Weights of a small GPT-style language model, trained from scratch on English Wikipedia: 13 layers, untied embeddings.
MLP neurons of a small language model. Each row is named by its layer, matrix (gate and up: input weights; down: output weights) and neuron, and shows model dimensions 32-159. Each number is 128 + 24 x the weight over its row's rms, rounded and kept within 0 to 255. A neuron's up and down rows have the sign that makes its largest values positive.
After each neuron's rows, "fires before" lists the tokens most often just after its 100 highest values on Wikipedia text that the model never trained on; "fires on" lists the tokens most often at its 100 highest values on Wikipedia text that the model never trained on.

L2.gate63 [ 84 121 193 157 131 128 123 110 173  99 139 112 138 152 104 115 138 131 101 173  87 171  87 101 101 117 128 114 156 138 129 171 141 130  85 115 115 118 124 143 118 122 129 148 118 111 124 123 121 105 117 134  96 102 128 140 115  84 114 131 125  90 121 139 131 118 151 139 103 112 101 152  85 144  92 124  78 161  87 134 157 132 110 147 125 141 116 169  76 131 139 128 208 115 125 124 109 157 120 126 152 153 101 165  95 103 154 152 104 174 135 108 118 155 160 103 156 145 129  97 134  99 144 135  98 156 114 110]
L2.up63 [147 151 129 145 147 163  78 116 144 100 135 124 149  77 125  95 128 140 104 181 114 166 130 130 126 135 117 136 138 131 119 128 106 146 149  89 145 112 114 147 110 148 131 126 110 163 119 192 125 113 132 128  97  93 122 134 141 115 143  98 109 130 120 109 132  98  82  97 144 143 102  79 106 126 110 162 148 156 147 168 117 161  79 141 122 159 153 147 117 169 134 140 128 110 158  80  91 119  99  90 156 122 144 141  76 117 136 159 124 171 149 124 118 128 129 134 156  74 157 140 144 136 159 126 147 113 118 135]
L2.down63 [ 85 129 121 131 127 115  66 113 126 107 151 109 145  99 181 112 105 156 109 152 119 102 127 142 172 150 152 134 167 164 134 148 121 156 157 106 138 135 137 110 102 152 131 127 108 138 131 158 120 144 143 108 109  67 112 120 105 104 140 105 122 137 126  76 124 103 156 111 135 119 154 111 132 120 146 130  95 154  75 167 107 142 101  83 125 130 144 131 125 157 126 144 162 104 134  92 114 130  88  73 159 126 145 162 105 119 192 132 118 151 160 110 128 133 146 122 103  89 132 134 182 133 130 123 118 138 166  87]
fires before: "\n", "---|---|---|---|", "ed", "."
fires on: "---|---|---|---|", " Preced", "|---|---|", "|---|", " Reg"

L9.gate229 [133 144 131 141  79  82 155 149 151 126 106 131 111  95 143 159 150 143 103 133 161 149 125 174 141 128 124 131 124 114  81 103 120 162 127  98  98 186 175 144 142 117 123 180  99 137 105 137  73 113 134 159 110 147 145 130 133 139 174 114 137 126 110 154 133 132 134 114 119 109 130 109 145 159 176 146 143 116 121 132 137 195 159 132 145 143 190 131 115 137 120  80 116 130 116 133 108 144 122 154 146 133 152 120 152 136 133 129 106 118  91 171 158 151 110  81 126 143 129  98 134 153 120 129 119 107 124 137]
L9.up229 [139 141 139 120 140 162 142 123 131 106 141 134 138  85 146 147 139 106 114 105 119 137 100  90  70 124 110 116 157 151 139 133  80 179 133  83 120 137 131 130 135 100  81 167 143 126 127 144 119 121 113 140 138 131 134 178 161 115 113 123 114 182 143 170  97 121 167  66 116 124 116  90 113 130 121 135 114 158 106 156 137 141 135 161 101 113 136 106 132 112 111 135 128 149 129  94 113 137 148 108 168 115 148 109 116 118 131 134 165 127 109 119 119 176 134  86 192  94  80 126 111 135 118 131 107 100 122  73]
L9.down229 [136 109 131  31 129 121 130 126  77 127 129 141 156 145 102 132 143 118 134 144 125 111 157 112 127 123  93 139 119 113 149 142 105 121  87 109 156 131 128 137 150 106 160 121 150 109 150 140 105 144 107 131 133 118 133 109 130  84 138 169 113 141  97 190 117 135 107 171 135 101 118 134 151 131 143 117 110  90 117 108 112 119 131  54 129 124 171 106  98  82 147 104 179 133 143 123 139 130 102 126 154 131 119 136 130 172 100 145 156 167 176 147 101 130 157 134 116 103 113 123 188 108 130  99 121  84 152 159]
fires before: "-", "\n", " "
fires on: "\n"

L7.gate175 [115  76 112 122 155 118 167 174  92 157 115 124 144 108 180 117 138 149 161 134 109 131 143 158 153 115 178 124 129 146 109 106 134 109  87 176 145 144 130 124 104 126 102 116 106 109 137 113  99 143 136 117  83  80 147 129 128 139 192 129 141 120 142 130 143 129 140 151 125 116 118 184 129 137 119 149 111 124 150 161  84  93  96 132  93  88 117 135 119  86 157 140  99 115  81 129 132 125  95 161 133 119 115 153 117 133 119  93 147 105 137 116 112  90 144  79 141 153 164 129  90 133 147 161 103 138 124 114]
L7.up175 [150 127 100  83 137  78 131 118 132 164 140 195 122  92 166 147 129 126 103  94 124 123 116 125 120 139  98 156 135 117 125  67 142 143 144 155 131 160 160 137 130 169 134 138  93 154  93 129 126 134 115 158 140 109 137 157 111 106 132 143 181 142 127 141 139 161 118 125  98  96 163 109 134 139  96 142  86 159  93 110 114 149 134 160  78 170 118 120 114  86 119 146 139 140 143 137 121 147 146 106 114 101 131 132  81 135 165  98  85 109 120 125 116  96  90 124 147 141 173 118  80 149 133 118 175  97 163 124]
L7.down175 [113 109 147  80 138 171 141 148 135 132 150 145 101  85 100 162 129 117 107 142 148  79 154 128 143 104 141 125 105 156 109 129 124 118 181 135 128 106 178 136 160 153 133 130 152 131  89 153 133 164 146 160 101 108 151 145 127  96 121 134 122 103 112 146 126 135 141  89 126  91  99 118 122 153 161 138 169 170 139 118 122 179 123 151 108 121  99  91  82  96 130 159 103 136  90 137 132 150 164 135 135 132 121  92 109 145 178 148 100 128 111 129 135 115 175 122 133 166 170 125  64 116 127 117 162 136 126 107]
fires before: " a", " an", " Mexican", " American", "\n", " Brazilian"
fires on: " is", "),", " was", " ="

L7.gate249 [111  87 100 152 143 123 132 136 123 138 134 115 167 150 158 159  91 122 115 115 124 160 144 110 131  95 159  93 155 104 101 155  76 127 104 122 129 117 112 110 130 138 107 135 113 101 124 156 132 140 139 124  77  69  98  98 132 134 125  89 125 117  96 136 117 100 118 140 133 101 176 123 174 132 100 124 149 111 145 136 160 142 147 176  73 119 137 134 106 143 139  91 125 145 124 133 126 145 111 113 182 121 131 150  76 122 143 132 136 115 102  90 105 132 132 129 111 160 149 128  62 123 128 184 133 159 115  81]
L7.up249 [121 136 114 128  90 126 118 107 168 119 129 115 124  75  92 145 124 157 105 147 125 152  93  85 137 129 137 150 124 173 138 126 117 133 154 139 141  96 135 140 120 122 121 137 107 125 108 183 138 117 112 142 140 106 102 141 145 125 139 128 177  92 155 131 132 120 137 138 114 137 105  97 112 120 108 147 119 150 161 102 108 164 114 163 138 111 151 151 130 107 149 115 131 127  98 113 164  89  98 129 111 151 121 163 136 173 121 145 152  86 124 118 125 151  75 156 154 110 137 134 122 166  92 147 108 127 142 122]
L7.down249 [111 171 128 163 137 126 113 134 174 128 154 112 137 135 141 108 128 149  93 170  84  82 158 118 131 116 137  88 120 135 144 106 139  80 125 144 126 123 130 115 138 115 127 118 113 139 105 112 116 129  63 192 119 136 133 138 129 100 121 155 120 125 139 133 169  85 136 135 109 141 107  95 122 140 201 118 118 148  78 140 144 161 123 151 131 141 120 117 122 123 132 112 158 109  88 120 140 115 163 112 137 156 108 123  76 157 144 124 166 120 139 133 125 128 121 125 154 178 123 128 167  70 108 176 100 157 115 114]
fires before: "\n"
fires on: " =", "ed", "s", "---|---|---|---|"

L6.gate258 [153 110 129 108 100 145 147 129 152 178 111 142 134 138 135 136 132 128 114 134 132 129 143 112 179 151 147 154 118 123 144 116 106 107  95 118 138 110 133 110 122 112 130 118 130 114 125 125 144  66  96 106 121 108 128 132 154  95  63 117 117 115  93 158 123 121 141 152 156 123 135 100 145 115  97 129 115  93  80 180 136 136 178 182 138 117 161 125  58 150 166 161 109 136 113  88  91 147 122  90 135 134 146 123  85  74 135 142 146 147 133 141 107 149 141 158 133 149 126  85 112 123 132 143 145 126 117 102]
L6.up258 [124 115 133 132  92 141 151 138 114 128  93 169  95 146 125 131  76 112 122 149 136 106 144 117 115  91 137 153 158  84  99  58 156 142  68 121  95 108 121 170 139 160 172 130 130 102 155 116 136 108 151 122 151 159 121 165 130 174  89 135 109 128  98 124 145 148 120 146 101 147 143 110 126 123 115 127 118  86 138 161 122 118 118 157 168 112  89 125 148 122 102 127 122 132 129 137 110 164 157 112  96 133 101 134  94  93 102 141 118 118 120 124 144 140 131 132 120  92 116 145  94 109 150 119  97 114 119 109]
L6.down258 [129 113 131 147 168 108 181 140 134  93 132 132 133 143 132 117 150 133 126 131 142 153 132 120  91 124 136 122 128 171 102 133  78 129 108 109  89 179 125 143  79 160 106 146 162 139 147 115 121 143 111  96  81 150 105 117 120  49 161 117 140  83 123 128 113 158 127 150 142 145 145 135 135  93  69  98 185 133 151  93 156 154 164 185 134 140 116 107 117 146 121 128 128 138 124 162 165 115 181  91 136 138 117 118 133  98 124 147 137 155 156 115 107 138 161  94 146  97 163 113 152 149 136 116 139 140 138 143]
fires before: "8", "1", "4", "9", "3", "7"
fires on: "0", "7", "-", "6", "ru"

L7.gate118 [153 162 103 133 168 163 161 146 159 141 119 131 148 121 102 142 134 149 111 193 157 113  82 136 193 158 110 159 135 116 124 108 143 162 105 123 141 113 136 135 111 163 186 152 156 149 130 117  94 112 138 112 120 123 138 152 122  99 132 129 130 140 143 139  83 150  94  80 122 127 133 108 112  91 186 123 123 129 142 142 177  94 103 134 129 127 158  56 114  95 114 117 129 140 120 146 130 147 159 144 130  98 139  81  89 119 115 148 119  97  96 124 137 152  99 106 140 127 104 112 119 128 147 127 140 147 147 109]
L7.up118 [152 148 160  84 110 167 128 146 127 150 154 108 108  93 122 108 151 119 138 115 153 151  90 129 109  95 132 109 122 136 124 124 158 131 104 182 128 114 128 145 149 115 103 128 104  76 110 115 142 106  67 108 100 129 151 133 107 109 133 121 154 104 110 115 182 132  96 108 146 148 104 118 138 146 131 144 175 188 115 116 125 134 101 173 129 180 130 121 127  80 127 103 115 132 101 146 156 110 150 131 174 119 125 143 144  86 153 147 154  97 142  95 117  74 109  87 164 170  87 140 117 143 127 145 140 141 126 133]
L7.down118 [115 123 128  96 131 125 141 118 108 119 144  99 144 152  75 127 155 102 109 107 123 108 129 130 199 132 136 139 121 133 190 106 123 141 114 116 138  91 150 110 124 111 150 102 108  91 134 143 104 148 111 145 131 132 148 146 133 106 120 141 111 136 156 108 133 136 109 109 114 116 124  83 119 121 145 143 124 101 100 113 127 105 110  97 123 113 137 104 155  60 125 154 153 126 121 162 145 139 110 169 143  99 137 117 126 103 128 104 113 157  89 112 138 142  97 127 146 108 144 115 114 119 138 140 130 149 143  91]
fires before: "-", "|", "\n"
fires on: "\n"

L5.gate286 [162 132 121 135 135 137 138 111 149 139 142  92 139 157 160 105 104 149  85 170 107 167 143 121 141 138 103 107 111 118 132 158 143 118 150 141 130 140 111  81  98  93 130 141 114 113 174 153 106 154 126 163 116 129  99 133 131 142 117 109 175 123 111 112 123 136 116 119 107 186 113 105 163 184 127 160 101 142 143 124 128 101 129 139 119 146 121 173 130 104 123 120 141  89 144 112 165 159 110  88 135  90 160 153  91 107 155 155  93 111 155 155 138  95 167 163 136  91  52 126 123 138  88 150 130 153 131 147]
L5.up286 [121 129 129 116 147 162 168 148 121 130 140 172 167 131 120 112 116 114 164 104  86 121 128 156 148 164 147 192  93 116  96 140 127 115 169 108 125 111 109 107 120 109 121  84  83  97 112 127 126 161 132 165  86 131 129 130  93 155 113 117 106 140 138 132 142 124 117 154 122 131 112 128  69  96 140 150 149 172 142 121 134 116 134 158 149 129 124 171 108 141 120 146 160 129 148 117 113 108 119 142 154 104 122 192 166 147 148  95 117 134 132 166  88 114 147 115 139 122 136 129 142  71 152 148 149 108 103 138]
L5.down286 [146  86 128 114 150 133 169 138  85 136 158 105 118 144  99 128  92 177 126  93  62 135 111 164 125 108 148 194 148  98 109 124 136 157 128 133 107  94 134 145 123 119 119 115 118 139  83 101 146 186 108  99 113 114 143  93 142 169 143 150  98 121 154 128 152 102 124 114 105 112 135 111 124  81 122 114 154 164 142 127 134 140 130 130 114 135 140 133 106 126  97 125 137 132 118 155 123 113 132 115 107 101 141 154 154 149 111 120 123 101 131 125  97 165 117 139 104 149 140  93 151 126 114 100 164 120  96 170]
fires before: "9", "8", "7", "2", "1", "4"
fires on: "9", "0"

L2.gate53 [107  92 126 110 135 136 123  96 102  97 178 100  92 167 111 142 154 128 160 103 131 134 166 135 137 124 137 122 184 134  66 135 113 131 117 158 108 140 158 188 157 110 151 186 112  86 131 129  88  87 147 166 106  79 118 131 125 145 111 141 154  93  89 120 118 108 137  98 113 153 155 118 141 138 133 130 124 149 136 128 120 125 111 162 141 116 113 139 132 137 130 143 152 138 158 125  88 140 127  83 160 128 101 133 134 131 141 109 105 100 115 153 158 146  92 128 108 158  84 113 119 132 131 175  97 152  91 176]
L2.up53 [151 146 151 152 141 124 130  97  92 113 157 128 101  69 105 159 181 121  87 174 115 100  89 156 120 123 124 110 134 152 113 113 154  99 129 127 105 158 130 131 142 113 155 144 136 120 149 149  65 112 122  90 159 102 105 112 168 131 162 170  69 118 125 141 133  99 135 151 156 103 159 101 117  98 129 163 122 105 138 139 152 145 155 103 159 112 161 135 138  92 129 163 174 132 108 129 123 108 147 125 136  91 122 167 146 114 150 158 141  96 136 138 110 134 151 176 128 128 101 134 114 158 138 151 105 123 117 173]
L2.down53 [116  78 113 143 141 124 136 145 142 114 117 109  86 144 170 152 139 104 102 159 139 125 136 125 119 114 149 125 123 157 147 122 162 160 101 111 124 104 118 135 168 111 116 142 128 148 130 148 140 152 112 137  53 105 151 155 134 115 135 144 110 172 146 115 143 156  88  70 102 140  97 134  97  84 119 103 111 107 158 137 170  87 118  96  80 141 145  88 150 171 108 123 151 153  78 121 144  76 146 134 120 128 162 151 131 104 129 144 164  98 133  94 133 100 144 136 142  98 132 137 130 134 118 117 159 116 116  92]
fires before: "\n", "-", " "
fires on: "\n"

L5.gate269 [118 148 115 138 118 129 135  81 144 133 104 116 120 143 161 118 108 110 120 138 129 117 181 139 144 115 124 124 103 114 129 196 139 182  90 134 131 120 139 126 134 135 131 160 123 135 121 121 144 145  71 133 108 129 122 106 138 154 111 154 174 141 114 129 163 153 117 108 110 123 164 153 118 144 136  93 135 108 135 170 137 100 121 109  85 159  87 130  90 112  69 140 142 134 143 140 146 183 166  96 139 149 106  46 116 114 144 113 123 138 135 148 117 126 111  95 131  96 152 107 140 101 136 123 124 158  82 138]
L5.up269 [115 185 110 118 159 157 142 123 132 111 170 114 124 122 170  81 129 118 124 160 129 120 203  99 142 105 129 139  95 110 107 168 125 146 140 147  90 135 101 110 100 144 138 109 126 120 141 122 145 140 129 123 158 130  93 120 122 138 122 177 146 177 161 131  88 127 125 141 152 177 136 136  86 131 146 132  99 126 143 104 159 166 132 121 136 185 123 110 126 155 130 135 154 130 129 152 150 139 176 105  99 125 127 120 111 142 119 125 140 148 130 109 104 147 115 129 118 133 127 167 185 107 112 157 153 145 153 134]
L5.down269 [114 116 109 140 146  97  96 124 115 137 138 122 115 132 129 119 130  87 123 168 166  40  99 139 171  80 144 144 102 122 133 139 168 123 112 122  83 154  72  95  97 147 119 147 136 143 117 143 113 150 113 117 112 130 101  85 109 119 165 167 148 117 145 108 118 117 117 109 107 137 119 153 107 126 129 146 125 106 131  99 108  92 122 109 143 144  92 134 123 121  83 132  67 138 155 110 112 145  98 114 137 144 119  98 147  66 120 138 138 185  97 101 132 112 169 135  95 148 128 130 106 129 108 134 166 139 139 150]
fires before: " ", "1", "2", "3"
fires on: "–", " –", " to", " /"

L5.gate16 [139 134 153  69 117 183 109 133 141 120 172 115 121  94 101 139 133 105 137 173 134 147 165 143 141  72 154 170  97 163 125 148 131  98 116 123 113 118 179 163 127 108 127 149 125 151 143 123 101 130  94 143 106  98 106 121 118 108 130 149  91 112 114  90 149 151 120 104 127 117 120 109  89 108 140 140 149 145 100  72 126 173 144 155 112 146 161 122 127 122 130 158 144 172 130  98 119 108 121 156 139 100 140 121  92 143 120 159 121 126 181 163 177 108 121 137 122 111 128 142 146 100 132 141 129  95 126 138]
L5.up16 [100 149 176 106 157 179 147 122 126  97 117 105  99 115 119 112 135 105 125 128 137 148  94 121 107 142 113 190 135 138 140 129 162 143 164 133 132 172 123 128 180 119 140 132 141 149 148 116 133 134  86 143 161 158 119 112 124 117 126 122  91 110 119 111 118 119 109 101 104 128 108 129 139  86 131 147  96 115 153 129  96 136 112 133 153 159 159 109 134  84 106 149 122 170 135 144 112 113 134 178 130  85 131 140 126 112 169 156 146 166 139  89 142 140  97 127 104 150 131 162 140 129 122 148 156 124 134 124]
L5.down16 [140 134 190 125  87 168 133 127 118  94 141 140 151 111 124  97 135 138 117 151 140  67 104 158 109 108 138 151  86 135 181 160 142 130  95  97 150 106 135 123 120 137 104 140 127 103 160 138 105 146 109  83 117  82 120 122 130 131 107 153 116 132  91 110 141 122 155  97 113 151 129 132 105 130  81 135 138 145 119 121 147 142 177 119 115 109 133 128  88 130 180 118 134 183 122 110 105 104 143 141 170  93 134 101  95 141 129 195 157 141 141 139 123  88 123  93 133 104 138 139 122 120 133 129 171 119 109 150]
fires before: " ", "\n", "-", "2"
fires on: " |", "\n", "^{"

L6.gate177 [ 68 109 116 163 110 119 123 133 174 152 144 120 144 137  92 106 153 152 143 137 106 141 161 137 140 103 132 150  89 114 124 111 156 136 106 158 121 114  96 107 144 150 137 116 148 133  81 157 128 124 122 127 148 138 138  91 186 122 115 125 170 105  97 151 147 147 116 146 142 165 130 133 130 128  98 145 123 150 151 181 159 154 133 153  90 106 143 121 118  92 144 113 125 175 123  96 171 179 148  81  87 111 124 130 117 140 101 134 116 171 136 106 124 103  75  70 158 119 122 111 109 114 143 193 122 101 133 110]
L6.up177 [145 168 174 148 116 125 138 132 108 133 133 137 182 118  97 129 111  56 157  96 103 117 144  85 123 136 171 121 119  69 136 131 126 126 129 129 125 123 138 120 107 134 106 143 134 119 118  98 141 119 136 133  97 135 151 162 102 169 129 152  81 183 138 126 114 116  90 119 174 135 106 126 115 134 165 168 143 118 105 192 127 132 113 120 148 144 143  82 100 137 132 115 102  77  93 131 123  96 110 123 116 112 119 158 113  80 129 106 111  92 129 106 103 126 132 168 131 120 114 156 101 148 165 123 105 114 165  75]
L6.down177 [ 90  80 136 154 137 112 170 145 156 104 164 146 197 107 120 120 142 138 150 141 161  56 120 125 152 130 131 146 139 145 132 157 123 104 113 118 148 133 134 139 117 165 147  70 152  65 134 126 102 102  86 143 147 159 155 135 156  78 138 146 138 138 105 118 126 101 131 132 101  97 153 117  92 109 142 129  94 112 132 164 133 123 140 107 114 148 120 139 120 118 131 152 121 148 137  94 102 138 142 102 117 154  89  74 117 156 115 164 133 125 148 135 128 124 118 153 118  85 127 119 136 151 162 157 172 142 140  96]
fires before: " ", "8", "9", "3", "2"
fires on: "born", "8", "7"

L6.gate230 [118  88 137 134 132 172 165 117  80 110 145 112  87 124 105 101 111 150 144 107 160 124 134  88 129 128 140 109  92 180 151 154 123 140 139 124 114 126 105 137 127 181 106  93 157 108 146 130 149 147 104  87 105 101  86 136  99 103 114 155 148 143 132 124 146 148 154 121 153 134 136 151 159 131 146 167 132 103 140 129 155 142 135 151  93 161 134 142 132 137  82 156 151 123  70 150 146 150 111 115 152 119  95 152 129 124 171 100  86 152  80 133 124 110 156 146 125 140 153 118 130 121 115 124 122 136 118 117]
L6.up230 [166  94 126 113  87 129 130 133 150 153 151 153 109 116 142 142 101 124 130 104 129 107  85 134 117 144 134 169 128 115 131 131  96 139 130 133 120 119 168 146 148  96 123  76 138 140 142 141 124 133 135  96 115 118  96 125 174 124 140 141 129 107 135 126 138 147 133 109 106 158 115 170 162 139 107 125 138 150 136 129 140 132 137 142 154  89 110 150 115  98 137 158 163 113 129 109 126 147 122  86 135 107 120  66  74 115  71 153 132 126 173 141 120 132 108  92  86 125 183 167 125 115 159 110 153  84 103 162]
L6.down230 [106 183 170 125 104 141 164 111 150 119 129 171 178 117 115  84 168 134 154 153 140 111 155 136 144 120 125 107  74 147 119  83 128 113  78 134  88 102  91 159 135 127 122 123 114  95 129  73 125 117  83 133 133 118 167 115 114 181 132 137 117 135 136 119 110 113 130 123 142 101 102 109 122 127  98 138 156 108 147  71 145 116 164  75 100 106 110 124 140 157 144 123 133 124 113 108 122 114 119 160 138 142 157 137 147 126 152 155 144 143 137 163 145 133  89  91 196 135 174 125 105 120 119 141 128 124 142 126]
fires before: " a", "\n", " ", " an"
fires on: " a", " is", " =", " |", " was"

L7.gate254 [ 97 106 124 139 108 168 164 139 152 124  84 134 142 101 126 121 128 130 106 100 137 136  95 156 145  91 154 117 113 150 122 147  87 159 118  89 145 136 103 109 141 114 140 131 119 122 132 151 124 113  90 106 126  57 104 143 121 130 117 156 161 105 193  94  69 152 126 114 145 129 116 134 124 137 159 122 108  89 125 166 133 108 124 124 119 105 163 103 131 131 130 154 136 168  72 113  63 114 112 108 150 163 111 138 136 133 176 106 146 109 126 157  95 119 110 106 158 156 145 127  80 154 121 156 113 141 151 136]
L7.up254 [134  88 122 126  84 139 117 167 156 165 111 122 105 128 119 134 111 144 117 115 106 159 120 102 128 122 120 171 107 149 135 169 162 137 135  85  97 123 126 171 119 151 149 183 129 137 154 158 148 121  79 108 122 121 115 129 119 131 123 127 132  93 125 123 129 132 125 141 145 108 121 105 150 109 172 172 130 126 154  83 145 147  96 132 175 126 112 100 102  85 130 126 157 112 122  81  85 131 104 138 136 143 155 129 138 167 115 123 125 125  95 112 108 168 119 128 123 169 140 126 128 152 151  96  75 106 110 141]
L7.down254 [119  94 163 147  86 124 115 114 124 124 157 120 175 159 142 156 144 110 127 134 144  91 147  95  95 165 114 148 129 130 122 117 119 135  83 118 118 113 133 131 119 118 133 127 166 129 137  97 116 142 159 117 122 144 128 137 128 140 154  94 108 156 157 155 115  86 157 170 127 170 129  95 107 157  99  87 121  95  90 154 111 137 177 118 115 148 140  91 121 131 133 141  67 100 148 121 153 119 170 120  75 127  91 137 133  92 162  93 122  82 125 117 140 149 173 156 159 118 149 121  79 112 126 138 160 148 117 126]
fires before: "\n"
fires on: "===", " =", " ===", "==", "s", "===="

L9.gate61 [128  84 104  99 140 120 143 116 147  98 139 189 160 124 133 113 144 171  86 170  71 144 164 136 133 117 116 120 108 111 122 140  97 129 111 144 124 119 109  99 130 139 136 137 112 101 184 133  93 135 123 101  95  73 115 150  90  85 158 135 173 155 136 122 126 114  90 133 174 122 126 106 155 153 131 144 104  98 161 168 128 110 148 112 114 142  95 147 152 142 129  97 145 103 106 144  93  95 103 105 124 125 165 138 156 121 140 118 115 126 132 151 158  72 135 175 130  97 141 166 105 130 136 134 145 123 134 100]
L9.up61 [119 165 125 104  77 128 114  98 144 146 139 123 129 154  89 137 117 157 150 139 175  74 138 125 127 176 155 130 122 126 113  97 189 146 138 115 116 105 123 124 123 181 172 158 126 109 135  78 128 113 123 115  90 190 138 114 130  97 126 157  90 124 112 116 126 148 152 115 131 115 126 119 127 148 155 159 137 142  78 120 125 112 122 168 170 151 122 131 126 133 104 115 122 149 139 121 124 111 151 122 140 103 119 107 150 117 154 143 119 128 141 135 155 144  63 120 124 145 121 136 122 139 137 157 117  97 145 104]
L9.down61 [137  71 125 136 140 140 109 174 128 109 102 122 105 106 101 111 137 121 136  72 133  87 123 107 130 121 120 149 135  95 163 101 121  98 113 100 135 114 146 114 182 109 109  75 135  85  83 107 161 108 138 101 156 124 133 116 165 185 130  93 122  98 164 125 167 121  84 141 125 150 152 153 121  49  65 108 105 103 114 136 120 165 117 112 140 120 129 123 151 122 109 150 129 149 148 117 170 141 166 126 129 107 112  68 115 153 146 123 128 137 148 142 116 154 136 132 117 114 138 145 144 124 114 113 132 153 102 137]
fires before: "0", "1", "th", "2", "'", "able"
fires on: "0", "al", "u", "9"

L5.gate1 [127 145 132 149 117 134 153 123 147 127 148 142 151 137 127  99 126 134 110 139 147  93  97  67 124 132  98 165 101 134  95 129 130  68 115 214 116 164 119 155 116 183 130 116 106 146  98 146 199 111  72 162 121 131 151 141 128 125 157 125 148 147 126 142 112 141 115 119 139 107 131 148 123 120 141 163 128 118 123 188 135 139 140 131 138 145 124 172 119  86 155  76 107 119 114  87 134 144 116 132 100 103 159 103 111 127 138 130 116  97 124 118 114 137 140  82 131 182 157 148 151  88 147  95 104 132 120 131]
L5.up1 [108 139 149 156 137 136 163 140 114 149 114  69 130 116 118 120 114  90 139 133  84 148 111 104 100 177 126 140  88 120 140 126 120 155 119 105 142 124 136 155 146 117 152 114  95 101  80 143 101 106 127 190 156 145 188 107 154 123 121 124 141 151  97 127 114 101 142 168  89 103 111 128 116  99 160 164 168 165 144 152 121  84 114 117 111 119 179 163  92 151 149 171 154 162 119 158  90 116 112 112 136 107 107 158 112 132 129 123 106 117 124 134 127 163 136 130 144 151 113 136 137 120 103 101  96 129 137  90]
L5.down1 [109 105 151 117  95 172 149 135 109  66 128 113 115 151  88  88  99  93 141 134 122 103 119 127 118 159 197  88 107 118 125 162 139  93  92 153 130 152 153 118 127 128 146 111 130 174 163 152 103 109 143 134 127 159  96 151 120 122 164 100 156 126 134 133 120 142 128 116 150 174 104 118 152 147 154 165 107 138 168 101 120 193 128 140 141 148 138 129 117 149 179 140 131 145 122 100 162 151 111 132 109 146 108 124 166  99 135 130 130 142 158 110 152  92 141 133 153 127 153 131 104  90 143 144 124 166 115 110]
fires before: "9", "0", "5", "8", "2", "7"
fires on: "8", "1", "5", "7", "6"

L6.gate40 [140 120 115  51  96 103 101 121 163  90 176 155  99 138 106 142  93  97 160 142 149 115 130 135 139  77 138  95 133 155 110 103  94 132  90 138 127 130 123 114 168 101 141 124  98 118 144 128 153 135 137 123 166 142 103 110 114 148 170 129 137 177 126 135 112 161 172 125  91 135 121 133 130 146  98 100 122 114 136 122 153 151 113 153 125 103 176 129  99 113 131 160 101 153 121 172 169 158 179 119 123 145 131 139 138 140 178 183 137 115 132 126 132 132 112 130 151 117 106 110  78  98 141 150 137 138 121 147]
L6.up40 [123 142 164 162 173 131 102 118 135 135 149 135 112 147  96 116 121  96 113 140 108 160 138 145 115 139 102  99 135 153 133 152 118 125 131 164 122 106 151  90 103 121  96 115  73 109 119 155  85 121 113 146 114  99 159  94 120 188 154  89 162 129 127 134 153 119 129 109 100  93 127 114 187 154 196 155 122  92 136 134 114 121 131 133 142 150 120 163 136 124  87 134 144 172 148 163 101 156 164 174 111 141 174 113 131 148 147 115 146 114  97 158 105 129 139 136 107 147 114 117  85 146 105 103 176 144 120 130]
L6.down40 [118 110 205 110 157 134 104 164 115 129 100 139 123 109  82  83 122 151 128 180 142 138 101 141 136 116 113 123 134 136 173 100 102 120 145 142 136  84 145  78 175  71 170 145 129 155 128 134 148 143 149 103 145 118 146  90 102 146 124 130 138 108 126 171 125 156 173 114 112 153 130 142 143 177 142 120 132 110 146  98 145 126 114 122 127  80 152 102 158  86 132 135 138 112 121 125 126 133 141 148  84 156 112 148 124 151 119 133 108 149 137 133 101 108 118 105 155 110 156 131 102 122 137  90 138 167 115  96]
fires before: ":", "=", "2", "1", "и"
fires on: "\n", "–", " by", "в"